Weights of a small GPT-style language model, trained from scratch on English Wikipedia: vocabulary 8111, LayerNorm before each block.
MLP neurons of a small language model. Each row is named by its layer, matrix (gate and up: input weights) and neuron, and shows model dimensions 16-143. Each number is 200 + 30 x the weight over its row's rms, rounded and kept within 0 to 999. A neuron's up and down rows have the sign that makes its largest values positive.
After each neuron's rows, "fires on" lists the tokens most often at its 100 highest values on Wikipedia text that the model never trained on; "fires after" lists the tokens most often just before its 100 highest values on Wikipedia text that the model never trained on. A number after a token or word is its count.

L2.gate316,204,174,196,145,207,157,240,142,228,176,167,210,201,169,179,201,172,211,188,184,227,208,193,218,128,194,204,181,178,240,156,186,226,208,200,175,201,194,190,180,203,214,151,152,177,205,174,199,219,199,240,221,226,204,192,206,246,232,197,139,234,238,170,189,237,229,197,108,245,211,259,129,231,190,213,206,191,171,209,182,196,203,166,165,195,179,190,257,235,152,198,191,242,204,155,212,180,176,207,217,213,192,194,214,247,209,209,227,215,169,201,166,196,215,229,221,254,199,203,163,202,249,178,168,181,212,215,194
L2.up316,229,187,175,138,206,213,234,196,200,208,215,160,151,242,231,232,178,202,209,202,210,198,175,221,192,154,188,220,194,224,171,143,197,196,239,196,175,219,178,248,186,213,209,187,184,169,173,172,239,214,234,212,223,151,187,174,220,230,218,199,158,185,188,227,229,241,159,219,215,165,171,180,153,228,200,188,187,158,211,222,192,245,231,210,179,221,224,163,183,217,179,212,247,150,146,143,175,234,226,216,124,165,121,259,235,231,203,223,215,208,207,171,169,267,238,192,224,214,218,174,197,297,177,203,204,222,190,259
fires on: "0 " 24, "| " 23, " " 16, "ial " 5, "case " 5
fires after: "| " 45, " " 5

L4.gate566,198,216,231,235,168,151,197,183,200,157,179,211,192,174,170,195,176,188,233,194,169,178,295,194,161,189,180,187,217,228,203,194,212,155,198,201,219,178,147,186,217,143,200,206,205,215,235,264,180,133,186,223,164,204,208,294,233,225,193,134,174,186,165,195,201,203,196,182,186,238,211,194,191,161,196,204,210,227,174,199,224,215,237,190,223,186,238,170,223,193,206,209,186,206,233,204,204,164,187,144,202,163,252,226,176,178,226,202,210,195,209,208,172,168,188,246,207,188,232,195,185,170,173,182,229,197,182,186
L4.up566,188,190,252,211,189,179,224,171,149,226,200,142,169,172,191,160,257,167,189,203,163,169,205,195,194,206,185,196,159,241,251,204,168,223,213,201,200,233,250,161,212,168,202,141,186,195,172,237,215,182,196,197,165,194,146,216,185,224,170,224,242,178,190,215,233,272,146,210,231,178,159,184,153,239,223,186,196,208,236,227,230,224,220,254,169,196,207,191,179,227,196,204,204,254,184,236,155,212,191,142,251,152,220,191,187,240,190,230,249,164,217,187,178,185,171,213,169,203,244,243,152,223,179,233,197,169,201,140
fires on: "of " 66, "00" 4, "er" 4
fires after: "." 20, "% " 16, "some " 11, "most " 6, "," 5

L4.gate678,203,174,228,211,160,143,209,217,191,191,183,203,220,157,210,167,231,173,212,218,175,250,256,230,179,172,170,142,122,203,169,197,223,187,161,174,181,213,154,243,295,185,187,150,202,177,279,174,216,143,148,197,211,174,153,217,173,211,180,211,212,184,164,176,232,249,213,134,179,218,201,217,193,194,212,166,181,197,224,150,161,224,211,237,214,194,182,198,241,169,219,215,195,175,182,189,233,195,133,205,226,209,191,161,222,199,183,198,238,183,219,196,200,194,200,248,187,227,176,184,206,190,173,199,167,182,188,155
L4.up678,210,184,255,198,180,197,184,214,199,180,213,186,222,194,227,202,192,188,190,169,188,180,200,239,242,186,198,185,201,177,233,165,176,268,158,162,230,258,157,212,193,175,181,192,195,200,216,176,228,214,172,162,145,142,239,281,213,243,159,133,225,181,216,213,238,205,154,236,176,151,143,230,164,174,218,212,200,198,246,213,192,211,231,251,188,198,178,156,177,189,212,217,195,179,271,205,212,144,135,194,186,184,181,236,187,223,187,203,187,214,153,201,216,179,185,208,185,195,230,152,216,218,200,248,238,201,226,221
fires on: "5" 19, "3" 11, "8" 10, "0" 8, "1" 8
fires after: "." 73, "," 27

L2.gate220,171,242,260,235,256,191,170,124,190,181,194,168,245,192,214,180,129,169,111,216,175,215,205,221,174,111,205,210,165,188,215,148,208,216,231,165,224,222,219,178,194,218,192,187,222,180,142,184,223,229,240,204,265,180,202,207,201,224,182,161,227,237,197,211,235,160,192,146,176,231,160,242,239,231,174,211,223,235,236,163,227,195,180,199,187,288,214,163,218,208,221,154,157,160,188,223,183,156,196,183,179,203,211,172,201,191,204,243,172,152,138,177,159,201,216,228,210,222,201,170,216,138,169,230,245,231,211,225
L2.up220,182,203,266,240,199,185,205,221,153,174,211,212,214,254,177,114,184,188,246,197,187,186,204,194,186,184,181,224,147,167,178,197,147,161,229,203,205,214,235,213,224,201,207,166,185,250,200,195,164,214,196,238,207,193,217,222,220,265,185,131,211,211,258,231,195,186,210,166,190,171,213,227,192,170,183,194,205,204,205,159,167,220,206,132,142,157,131,174,199,210,156,211,169,210,265,219,184,208,206,189,156,194,196,218,244,211,223,167,261,207,179,180,236,218,181,218,224,270,167,207,193,230,215,240,235,235,159,161
fires on: "dr" 22, "FW " 16, "MF " 11, "DF " 9, "US " 6, "Dr" 6
fires after: "| " 51, "the " 5, "N" 4, "ed " 4

L4.gate218,192,172,220,168,173,205,220,210,242,204,204,168,111,228,209,250,203,150,257,207,182,213,225,189,222,266,167,170,227,196,186,237,245,227,216,214,150,179,171,167,200,197,166,178,204,210,133,254,193,178,152,203,177,212,231,182,171,194,193,176,168,197,179,143,172,174,143,171,239,201,207,185,255,210,193,158,226,264,220,214,258,211,191,199,220,183,216,202,242,198,272,196,199,183,184,194,191,227,255,201,252,225,188,220,174,160,202,207,193,184,217,221,202,255,164,204,187,191,202,206,169,251,214,176,211,236,204,225
L4.up218,181,239,264,180,238,158,211,179,162,201,201,168,221,199,214,202,238,203,237,182,233,200,228,177,266,195,216,200,179,182,159,248,200,149,156,208,230,173,163,183,145,215,219,192,212,207,206,206,201,223,242,184,199,216,246,160,191,226,247,210,210,195,154,252,203,199,183,223,208,229,225,194,117,214,227,207,217,217,222,205,134,109,185,238,226,217,169,233,254,181,191,181,182,152,207,285,254,182,220,184,188,220,188,261,218,200,198,200,175,278,194,213,246,167,202,189,211,187,153,169,206,189,192,200,172,196,132,188
fires on: "U" 18, "B" 15, "T" 12, "I" 10, "V" 7, "P" 7
fires after: "H" 13, "C" 12, "B" 12, "R" 11, "F" 8

L2.gate550,217,195,210,149,208,152,182,222,189,168,174,188,176,174,132,183,179,210,205,241,204,212,247,215,167,258,231,198,182,219,209,200,185,190,162,188,203,165,188,230,197,191,217,161,160,128,157,161,195,197,220,214,219,200,176,170,256,243,194,214,216,220,194,244,242,208,219,155,241,176,214,189,202,195,190,206,236,229,224,189,238,178,176,176,165,187,255,211,225,197,234,243,194,134,209,261,224,163,251,213,198,191,234,172,219,179,188,142,196,197,170,160,198,222,194,273,189,207,178,184,228,231,203,223,158,194,184,238
L2.up550,154,232,193,179,218,195,192,181,172,200,183,177,183,213,177,189,195,219,153,195,221,206,168,221,203,223,224,279,185,203,200,183,169,234,170,213,220,175,205,210,175,202,201,188,153,168,150,196,177,210,163,233,214,194,192,180,128,164,162,172,259,173,193,237,187,236,217,217,211,198,254,216,219,191,245,172,151,217,181,183,218,167,178,212,209,190,256,158,228,183,206,236,249,206,201,232,207,235,223,158,180,219,239,215,226,162,256,212,223,188,211,233,227,196,191,161,202,215,172,195,223,184,212,214,210,239,151,197
fires on: "main " 15, "est " 12, "most " 9, "first " 9, "only " 8
fires after: "the " 35, "The " 26, "His " 5, "s " 5, ". " 4

L4.gate122,235,172,179,249,219,232,225,155,222,189,242,181,227,152,139,257,235,168,233,187,202,165,247,194,213,238,192,237,211,182,174,195,149,127,186,241,185,241,224,213,145,219,206,186,161,161,146,188,197,176,231,221,160,192,192,168,238,217,195,259,172,196,206,159,217,190,170,167,275,206,208,177,220,197,208,176,260,218,213,258,197,137,214,192,236,185,221,187,177,197,252,191,265,204,196,217,197,189,217,212,251,211,243,204,178,239,186,206,224,166,151,219,211,203,230,187,171,214,197,188,176,213,213,189,177,266,222,181
L4.up122,189,225,153,156,219,168,185,218,174,247,214,239,197,249,158,172,201,247,163,227,210,170,173,215,256,195,276,179,172,185,180,181,208,159,210,197,250,204,162,193,210,207,177,191,171,213,163,221,232,204,196,163,221,183,279,179,178,188,264,211,179,238,198,189,161,220,235,169,153,175,242,172,184,187,192,214,171,242,170,167,204,166,194,234,189,205,147,207,193,224,167,239,160,189,174,218,235,216,219,170,210,260,215,201,179,122,230,201,202,232,199,215,201,246,204,191,174,248,178,133,243,184,188,207,186,200,189,199
fires on: "N" 26, "O" 21, "E" 16, "R" 9, "U" 8
fires after: "P" 14, "B" 13, "K" 12, "F" 9, "H" 8, "L" 7

L7.gate416,226,155,213,207,189,182,116,143,203,242,197,236,99,189,213,209,246,163,214,165,175,173,175,157,222,188,187,154,291,227,152,268,190,199,197,201,184,159,177,183,237,256,205,248,151,172,180,232,222,206,176,228,157,166,213,180,161,207,195,185,226,219,181,203,200,224,160,205,181,184,246,215,142,208,218,184,160,177,198,162,208,157,196,243,186,231,202,199,179,223,188,222,206,171,187,245,201,206,230,193,174,201,233,188,200,245,170,209,189,224,170,174,203,189,194,180,205,213,226,232,185,221,184,207,192,209,234,213
L7.up416,170,164,188,156,196,190,220,203,221,204,178,170,188,196,157,214,192,200,210,263,236,237,257,189,205,190,216,198,169,210,210,123,224,231,265,218,191,211,225,204,190,185,185,163,187,216,110,157,167,191,204,218,231,221,176,234,191,224,189,163,220,203,183,194,218,179,200,286,202,183,122,228,176,185,210,198,232,239,241,192,167,165,217,193,209,232,200,175,169,168,213,192,204,183,234,137,181,196,217,162,284,191,181,216,213,214,207,250,241,309,224,168,211,218,176,209,206,229,202,201,180,265,196,222,189,153,191,234
fires on: "and " 51, "| " 18, "inn" 7, ", " 5, "." 4, "\". " 4
fires after: ", " 26, "\n" 11, "), " 7, "R" 7, "1 " 5

L4.gate453,142,211,222,219,186,164,208,176,181,187,133,175,183,233,156,198,187,179,205,217,243,236,169,221,219,190,185,183,191,197,260,269,200,209,205,190,172,98,189,244,154,227,202,165,197,214,226,218,170,189,176,193,225,207,240,205,157,204,149,130,207,211,180,240,199,200,180,158,195,178,152,182,212,190,210,198,197,218,214,216,187,189,189,150,237,196,189,208,202,226,195,171,177,196,198,207,226,224,179,175,242,179,217,200,126,240,192,207,222,231,184,226,185,210,129,231,214,150,201,181,203,187,223,189,200,206,223,227
L4.up453,153,172,162,231,208,190,244,178,204,157,148,212,259,197,198,179,223,204,192,220,230,165,192,227,224,174,168,141,197,226,281,248,177,240,147,186,180,220,192,183,169,164,218,210,195,201,211,222,206,163,198,228,240,226,182,264,161,176,176,217,165,192,198,174,198,200,201,184,204,172,148,201,248,157,234,153,196,182,185,170,187,207,227,172,203,191,244,174,160,186,200,204,229,156,214,242,220,219,174,138,206,240,215,162,188,196,248,245,239,238,226,231,205,219,157,147,175,166,184,209,192,191,158,197,201,214,145,208
fires on: "8" 14, "4" 11, "9" 10, "7" 9, "6" 9
fires after: "12" 17, "13" 14, "7" 11, "15" 8, "8" 8, "1" 5

L5.gate451,189,192,242,227,118,220,176,201,253,217,207,191,250,202,200,237,214,215,297,220,160,225,217,233,224,168,222,189,216,175,177,221,234,219,211,170,199,215,152,192,187,161,209,144,232,144,197,240,150,220,214,209,154,280,243,234,210,175,172,216,198,165,194,214,206,188,176,176,167,193,207,165,236,207,182,154,106,194,221,153,209,256,178,180,199,178,187,209,206,167,187,233,225,163,185,232,171,193,224,229,223,168,165,203,238,217,220,232,166,254,210,181,175,234,180,186,189,186,226,210,172,186,193,226,181,212,223,201
L5.up451,199,234,164,130,196,191,158,219,197,169,226,173,189,215,199,181,155,197,191,207,195,178,150,169,210,202,208,234,248,204,209,201,206,199,214,223,229,172,195,181,189,228,180,154,236,206,202,250,220,167,261,237,178,167,157,151,183,203,166,243,224,195,178,145,175,236,184,183,180,238,131,223,209,211,220,196,185,228,170,142,201,220,185,202,189,150,226,233,239,185,180,219,225,207,133,194,212,211,244,204,195,154,209,240,191,198,204,260,172,243,275,161,171,228,234,217,232,221,218,187,222,207,165,250,213,211,183,139
fires on: "and " 19, "4" 9, "1" 7, "2" 6, "3" 5, "open" 5
fires after: "12" 17, "13" 11, "14" 8, "1" 7, "C" 5, "15" 4

L4.gate483,186,232,203,169,169,175,180,165,201,238,199,238,166,161,175,162,186,148,174,207,205,211,196,238,236,189,202,193,158,199,190,228,187,216,214,150,224,249,180,209,174,255,227,235,240,179,179,207,185,244,181,204,148,231,214,223,227,223,233,175,212,221,162,191,219,173,192,238,231,244,214,196,200,227,126,260,130,174,188,230,233,220,196,240,201,179,183,167,197,166,181,223,272,202,180,174,237,166,217,232,219,235,215,194,200,204,186,181,176,218,221,179,244,239,150,199,223,173,194,253,171,194,211,179,211,250,246,228
L4.up483,200,184,221,218,190,198,194,191,235,187,179,163,182,273,272,193,178,209,169,175,246,204,169,197,219,244,179,190,238,207,222,224,195,206,202,206,190,255,180,186,172,221,213,256,225,188,235,189,161,220,192,185,152,201,232,129,184,183,233,168,176,200,188,221,178,240,225,247,182,173,212,230,150,205,235,210,188,187,243,224,261,175,188,194,215,235,190,146,217,193,233,192,204,184,208,200,230,186,231,234,255,225,165,185,228,212,171,243,211,184,152,181,158,259,213,215,196,175,199,167,245,288,196,188,169,182,159,235
fires on: " " 66, "| " 9, "the " 6, "received " 6
fires after: "| " 67, " " 7, "at " 5, "players " 4

L7.gate280,232,213,188,259,195,221,244,235,266,199,257,193,206,169,276,184,219,155,198,214,265,127,209,213,223,174,187,195,194,211,225,172,182,192,223,134,247,132,218,242,180,166,188,203,212,221,166,233,255,240,166,220,150,199,220,213,244,246,127,124,180,255,230,173,213,187,180,208,192,196,188,174,211,169,216,235,236,199,201,199,174,213,211,218,198,239,192,183,213,156,211,172,230,186,169,179,258,238,199,204,226,223,212,209,235,210,198,248,202,196,217,202,189,204,239,137,196,177,192,229,206,217,210,240,242,166,202,202
L7.up280,242,139,216,201,173,208,235,247,241,221,237,165,168,222,184,246,219,190,177,212,210,163,213,256,204,222,202,204,196,253,151,105,199,215,194,181,173,190,182,262,199,242,204,174,144,191,187,215,192,224,181,182,189,216,170,162,244,178,186,164,255,164,185,182,183,220,157,174,183,217,190,208,165,199,208,214,148,197,244,181,199,220,224,185,171,246,190,173,196,234,210,168,163,192,206,206,204,198,168,181,236,156,197,185,222,182,230,152,157,200,238,228,152,160,248,199,206,163,216,204,201,192,179,183,184,181,184,205
fires on: "\n" 59, ". " 22, "\n\n" 17
fires after: "|" 54, "." 7, "s" 4

L4.gate127,146,187,162,220,143,188,225,174,263,173,180,193,183,187,229,201,178,241,195,204,140,155,219,176,205,233,208,190,193,160,187,183,212,191,186,183,179,203,179,207,188,131,192,240,234,155,149,238,210,140,171,200,185,184,219,224,190,174,205,198,180,176,196,202,183,239,223,251,180,200,207,131,241,181,214,174,185,184,196,269,205,205,192,172,263,201,216,238,211,157,158,176,200,207,208,248,197,234,152,187,207,206,208,156,169,219,174,217,196,180,155,227,171,195,192,193,195,171,181,165,192,212,179,182,156,200,201,211
L4.up127,255,139,247,246,193,211,231,216,225,172,189,178,239,211,169,174,185,256,200,138,177,178,196,186,181,217,227,233,182,236,141,228,242,131,183,208,207,167,208,200,227,218,179,207,193,222,171,229,156,190,229,208,191,245,231,211,184,229,190,148,176,194,154,205,184,211,224,237,309,213,181,188,169,180,250,222,209,234,202,208,217,174,181,209,229,213,191,205,188,233,226,253,230,150,238,233,178,212,287,234,170,172,194,229,198,162,180,230,222,274,228,193,236,195,215,178,230,216,180,241,221,206,210,233,157,211,206,178
fires on: ") " 37, ")" 13, "le" 10, "\" " 7, "\n" 5, "en" 4
fires after: "R" 14, "A" 11, "L" 8, "G" 6, "T" 6, "X" 5

L7.gate180,188,209,220,172,162,176,195,217,215,149,167,138,203,181,196,220,206,192,192,241,208,201,213,159,200,188,204,227,208,183,210,137,236,223,188,163,157,174,218,212,215,196,223,147,202,204,237,198,146,191,207,223,179,171,192,181,214,187,216,158,187,189,242,189,195,184,175,208,240,180,186,199,149,208,212,225,205,186,217,231,203,172,254,154,197,241,203,179,214,254,187,234,184,176,202,170,189,226,255,137,213,164,233,214,233,234,209,238,181,176,228,175,223,217,198,180,215,244,193,206,242,183,192,239,151,172,225,193
L7.up180,137,259,144,165,234,209,208,222,172,175,169,197,173,214,159,196,208,174,200,209,191,194,261,213,234,193,259,225,182,170,230,223,155,167,251,160,213,178,208,221,216,181,208,225,238,216,216,174,197,205,214,158,218,196,234,205,208,205,218,260,170,218,176,204,210,158,220,203,193,181,177,249,148,205,186,240,207,163,211,178,157,129,199,179,180,240,191,199,170,182,228,271,150,155,223,170,180,189,205,189,247,168,201,176,170,155,217,249,176,271,231,218,156,174,241,196,225,162,176,147,170,205,212,221,211,221,231,234
fires on: "==" 23, "== " 12, "3" 7, "9" 7, "7" 6, "0" 6
fires after: "\n\n" 35, "202" 12, "194" 6, ", " 4, "201" 4

L7.gate358,196,229,185,167,166,232,256,266,231,167,280,189,190,146,177,214,210,200,203,169,181,166,182,193,187,230,173,233,199,150,193,224,221,215,150,174,175,227,143,181,186,192,172,208,194,158,226,237,129,153,263,233,216,206,173,152,220,236,207,199,169,179,233,232,248,235,171,263,248,195,209,220,233,189,200,209,180,204,217,178,193,181,177,260,248,204,196,202,208,213,216,180,220,199,210,208,190,218,165,173,204,184,220,226,211,202,186,179,189,234,174,200,164,195,188,178,135,208,187,234,214,234,188,191,195,250,193,162
L7.up358,224,204,216,170,208,191,255,176,194,215,230,218,222,198,147,228,172,173,121,221,202,204,160,176,224,258,270,215,202,195,162,213,179,236,212,241,215,158,225,202,185,213,215,186,254,195,237,195,134,183,217,223,165,203,163,200,194,227,209,175,192,201,237,249,226,254,185,186,230,208,180,186,173,156,191,179,222,146,255,188,168,274,198,221,184,223,251,216,177,200,155,152,175,175,237,188,214,185,220,286,209,267,187,189,212,210,173,195,146,260,182,245,206,206,253,167,180,225,175,172,216,188,234,184,161,244,229,218
fires on: "the " 35, "s " 11, "of " 11, "among " 5
fires after: "of " 36, "the " 14, "'" 9, "one " 9, "among " 5

L4.gate659,169,227,226,254,136,198,179,189,197,232,199,228,191,157,227,202,213,180,214,193,200,248,219,224,197,192,195,153,170,205,193,189,173,232,154,160,212,197,251,238,177,194,222,212,223,209,167,242,228,167,147,225,203,185,213,168,193,137,236,194,235,182,201,214,224,165,141,216,163,205,173,250,212,213,184,177,210,192,210,230,218,180,211,268,210,222,221,170,216,189,205,142,276,171,165,170,205,189,187,265,234,221,222,208,177,202,230,176,190,195,221,154,159,213,185,184,204,164,226,201,217,223,211,168,237,180,243,196
L4.up659,228,215,245,215,184,230,231,223,198,191,210,158,260,198,228,167,224,207,170,221,219,222,223,212,157,179,194,226,227,151,194,205,204,260,138,219,232,181,201,202,190,242,225,200,218,217,267,247,225,219,228,193,170,213,163,252,206,240,167,229,152,195,181,204,194,187,186,155,213,223,144,184,221,222,222,163,178,151,181,162,163,181,136,197,232,137,188,196,233,186,264,233,160,260,191,253,142,209,168,184,182,157,227,175,228,184,182,176,197,159,244,209,241,211,206,147,194,189,183,168,252,141,175,190,94,249,219,198
fires on: "3 " 10, "6 " 9, "4 " 9, "5 " 8, "|---|---|---|---|---|" 7, "2 " 7
fires after: "| " 75, "\n" 10

L4.gate349,232,170,223,220,203,212,141,201,267,170,166,195,205,189,287,245,160,201,175,144,125,223,191,133,187,199,241,238,201,245,223,185,201,213,207,221,225,201,204,162,207,222,219,193,229,180,142,212,205,227,209,200,239,184,183,232,174,253,122,226,214,242,158,205,252,243,211,194,152,235,217,204,212,170,185,238,214,157,215,203,218,222,224,203,199,255,218,157,197,245,184,128,216,200,187,215,176,219,229,163,172,222,189,148,167,187,181,216,210,189,190,162,155,184,181,199,184,217,280,182,251,184,197,202,180,172,188,209
L4.up349,213,184,214,207,173,171,228,178,201,164,178,239,174,202,209,182,231,224,215,166,212,273,222,183,232,220,192,215,224,228,229,170,201,198,153,198,186,212,182,249,192,234,222,216,170,268,165,186,171,230,171,208,191,188,225,227,247,163,170,208,209,196,149,211,156,198,190,148,183,107,249,212,197,179,201,187,176,251,237,162,193,189,137,133,224,138,163,166,205,221,199,162,207,236,195,206,203,164,201,206,199,181,208,201,248,193,190,204,186,228,204,181,176,211,209,182,221,153,192,240,252,245,200,189,168,199,226,288
fires on: "and " 63, "; " 14
fires after: ", " 63, "2" 5

L8.gate366,229,200,167,225,204,261,196,204,241,179,210,244,203,210,228,242,215,234,250,218,253,98,228,208,207,244,172,228,167,194,184,183,191,177,204,169,213,182,209,256,243,163,145,158,186,181,218,249,206,239,226,211,176,172,203,225,203,201,178,186,226,208,246,196,160,164,235,200,191,215,188,206,203,237,245,233,241,153,183,181,209,172,234,226,225,266,222,202,190,253,192,155,236,195,234,172,203,221,228,187,179,213,230,183,234,223,256,196,175,196,195,209,185,202,246,204,184,182,293,243,199,204,207,220,172,149,168,208
L8.up366,218,153,192,218,160,217,140,202,265,228,177,174,174,197,210,225,155,204,212,203,257,118,171,245,247,229,172,253,195,200,155,176,201,194,221,174,216,160,220,196,251,187,183,171,206,190,222,215,207,218,211,205,171,208,218,196,243,200,175,177,262,219,215,145,198,186,231,171,166,229,145,166,168,226,219,230,203,184,217,202,206,175,247,247,203,240,174,192,227,218,212,202,206,173,198,155,258,168,208,213,205,201,240,187,233,207,209,155,176,234,205,172,115,169,224,208,231,183,252,200,199,159,208,190,180,164,167,197
fires on: "\n" 46, "\n\n" 31, ". " 22
fires after: "|" 40, "." 24

L4.gate258,148,225,228,201,187,234,262,189,207,228,165,184,196,219,138,199,179,156,184,187,170,161,175,228,167,208,235,257,190,218,276,246,187,152,220,186,220,179,116,232,164,183,210,230,204,171,197,222,192,158,170,215,189,164,192,186,194,231,163,244,245,167,174,174,213,204,191,126,248,240,161,186,219,186,207,171,141,197,195,154,193,205,212,222,231,184,170,182,150,228,219,195,213,243,176,212,178,198,202,214,181,207,170,230,191,238,309,208,164,226,189,192,198,223,205,228,205,210,247,213,183,198,205,161,241,192,190,191
L4.up258,191,190,250,223,211,190,171,203,163,165,149,166,256,186,207,230,186,176,161,293,197,113,215,250,260,176,178,150,203,207,209,241,210,187,177,224,174,178,235,208,151,162,161,224,250,212,227,196,234,210,215,196,210,188,263,199,158,248,225,187,234,175,248,157,182,221,158,195,222,217,235,194,213,243,205,176,156,200,203,177,206,188,196,179,236,197,232,207,246,204,195,247,224,166,207,223,188,162,196,194,179,237,193,268,209,225,189,192,206,202,190,219,172,242,181,165,152,226,222,190,217,154,200,247,181,170,273,189
fires on: "6" 19, "8" 17, "7" 13, "4" 12, "3" 11, "5" 8
fires after: "12" 19, "15" 12, "13" 9, "14" 7, "20" 5, "26" 4

L2.gate667,202,187,213,189,200,176,174,189,142,199,221,180,219,228,187,204,193,229,202,227,241,194,164,217,220,197,177,238,180,174,210,210,192,189,241,193,146,164,222,115,142,199,225,184,180,186,212,231,229,240,243,192,174,196,163,194,253,243,145,206,171,216,213,247,174,192,211,173,196,225,207,187,238,244,217,225,224,182,209,201,201,162,178,151,226,223,184,190,189,181,192,136,203,199,221,285,197,206,214,170,235,147,198,218,174,252,279,276,190,177,165,200,170,226,195,213,174,182,156,170,185,185,226,218,213,191,251,162
L2.up667,214,170,194,205,170,258,174,187,181,197,208,171,201,208,147,206,171,236,194,201,188,174,185,176,178,195,197,203,161,220,231,189,201,241,257,229,159,167,247,187,181,240,259,197,221,188,197,188,196,178,194,134,184,163,195,228,192,233,255,159,200,204,199,201,193,228,177,201,171,176,172,180,171,169,248,205,258,200,226,214,222,202,202,200,147,144,175,216,214,198,206,184,211,122,258,213,193,211,260,207,168,191,148,209,203,275,213,197,223,219,206,194,208,216,217,198,210,181,176,260,152,206,201,207,220,275,223,229
fires on: "FW " 16, "MF " 11, "G " 10, "DF " 9, "+ " 8, "aged " 7
fires after: "| " 59, "(" 12, "G" 5, "K" 4

L4.gate215,176,212,254,123,205,227,243,248,195,202,172,151,180,163,168,170,195,240,237,229,182,167,213,204,183,245,221,230,189,230,207,187,233,201,138,187,201,228,179,159,165,181,205,168,147,156,197,203,128,175,158,230,181,150,181,192,177,201,248,181,202,200,193,179,175,237,167,163,237,210,203,146,190,175,184,176,203,231,191,197,197,246,192,238,164,250,243,220,218,198,263,259,204,222,195,256,188,221,182,159,214,181,175,178,228,179,190,192,198,222,170,151,237,222,205,206,240,152,217,245,180,177,223,178,196,210,172,162
L4.up215,177,195,179,215,184,172,153,166,178,199,153,176,187,184,160,191,213,186,208,214,227,200,186,210,185,191,116,234,174,198,266,211,235,188,218,174,209,238,221,187,212,249,223,179,199,169,153,167,168,158,167,184,149,183,216,221,191,209,208,154,287,184,217,179,162,215,132,190,153,210,207,196,232,180,230,153,177,184,268,181,245,212,227,225,231,204,164,231,172,234,253,211,172,200,156,182,202,190,244,209,196,181,189,228,217,195,198,224,176,159,240,226,242,163,154,197,139,173,196,160,243,206,248,183,168,206,209,230
fires on: "of " 51, "| " 35
fires after: "% " 21, "number " 11, "some " 10, "4 " 4, "Some " 4

L5.gate458,159,195,177,211,172,288,165,172,205,144,199,123,241,177,232,171,187,173,223,220,194,185,126,207,216,206,163,195,222,226,180,183,170,193,177,251,239,174,191,194,241,199,197,181,206,217,223,190,241,201,189,195,236,148,251,192,224,217,175,173,214,204,211,209,179,228,218,158,205,243,187,248,264,185,229,207,175,183,204,180,172,184,187,223,219,176,246,193,172,207,215,168,231,187,139,179,161,195,206,245,160,246,214,175,199,156,173,175,242,203,232,221,226,166,156,209,196,158,283,215,233,170,195,191,182,245,186,208
L5.up458,205,172,230,195,175,135,250,167,223,240,221,127,239,238,246,141,206,189,149,202,275,200,188,199,243,203,192,216,173,275,145,230,239,164,136,201,171,229,195,237,238,150,188,168,251,222,173,156,204,206,238,223,248,202,189,232,213,188,200,205,194,233,226,231,226,183,186,209,174,201,188,200,139,194,229,211,198,221,217,219,238,193,200,215,171,230,176,182,242,247,178,168,210,232,230,189,228,167,181,240,164,241,208,199,176,222,219,213,228,171,198,176,245,202,212,151,190,196,194,170,206,197,212,212,168,204,200,242
fires on: "2" 48, "3" 19, "1" 10, "5" 7, "of " 5, "4" 4
fires after: "," 23, "| " 19, "(" 8, "-" 7, ": " 5, ", " 5

L2.gate88,213,164,210,195,190,179,223,223,194,185,280,198,220,137,213,176,184,179,188,223,198,310,212,247,225,205,227,232,171,211,127,226,223,218,174,254,208,181,209,237,185,238,229,191,185,181,222,207,208,197,193,175,154,212,208,223,162,211,194,173,215,200,181,174,224,189,251,157,205,174,170,160,168,212,176,198,196,180,208,228,201,204,215,226,180,174,226,216,189,204,217,203,214,201,210,239,185,198,219,199,213,212,191,131,184,186,214,199,214,145,188,201,197,217,273,222,188,220,212,187,199,237,198,219,207,183,200,186
L2.up88,188,209,179,169,198,173,240,173,217,212,226,176,163,170,190,201,167,173,194,183,218,217,233,179,226,233,200,221,211,181,214,176,188,253,179,187,164,184,282,212,240,172,187,169,224,193,182,227,194,192,167,165,196,254,153,224,242,228,234,126,182,219,199,173,257,229,177,209,223,222,186,243,240,206,196,215,253,228,211,208,243,229,180,240,192,215,201,163,228,182,216,198,208,138,196,179,158,240,165,202,211,204,263,151,160,218,224,183,229,200,213,229,220,240,138,177,225,205,169,177,169,210,225,234,221,207,137,191
fires on: "th " 26, "first " 23, "second " 18, "third " 6
fires after: "the " 57, "The " 4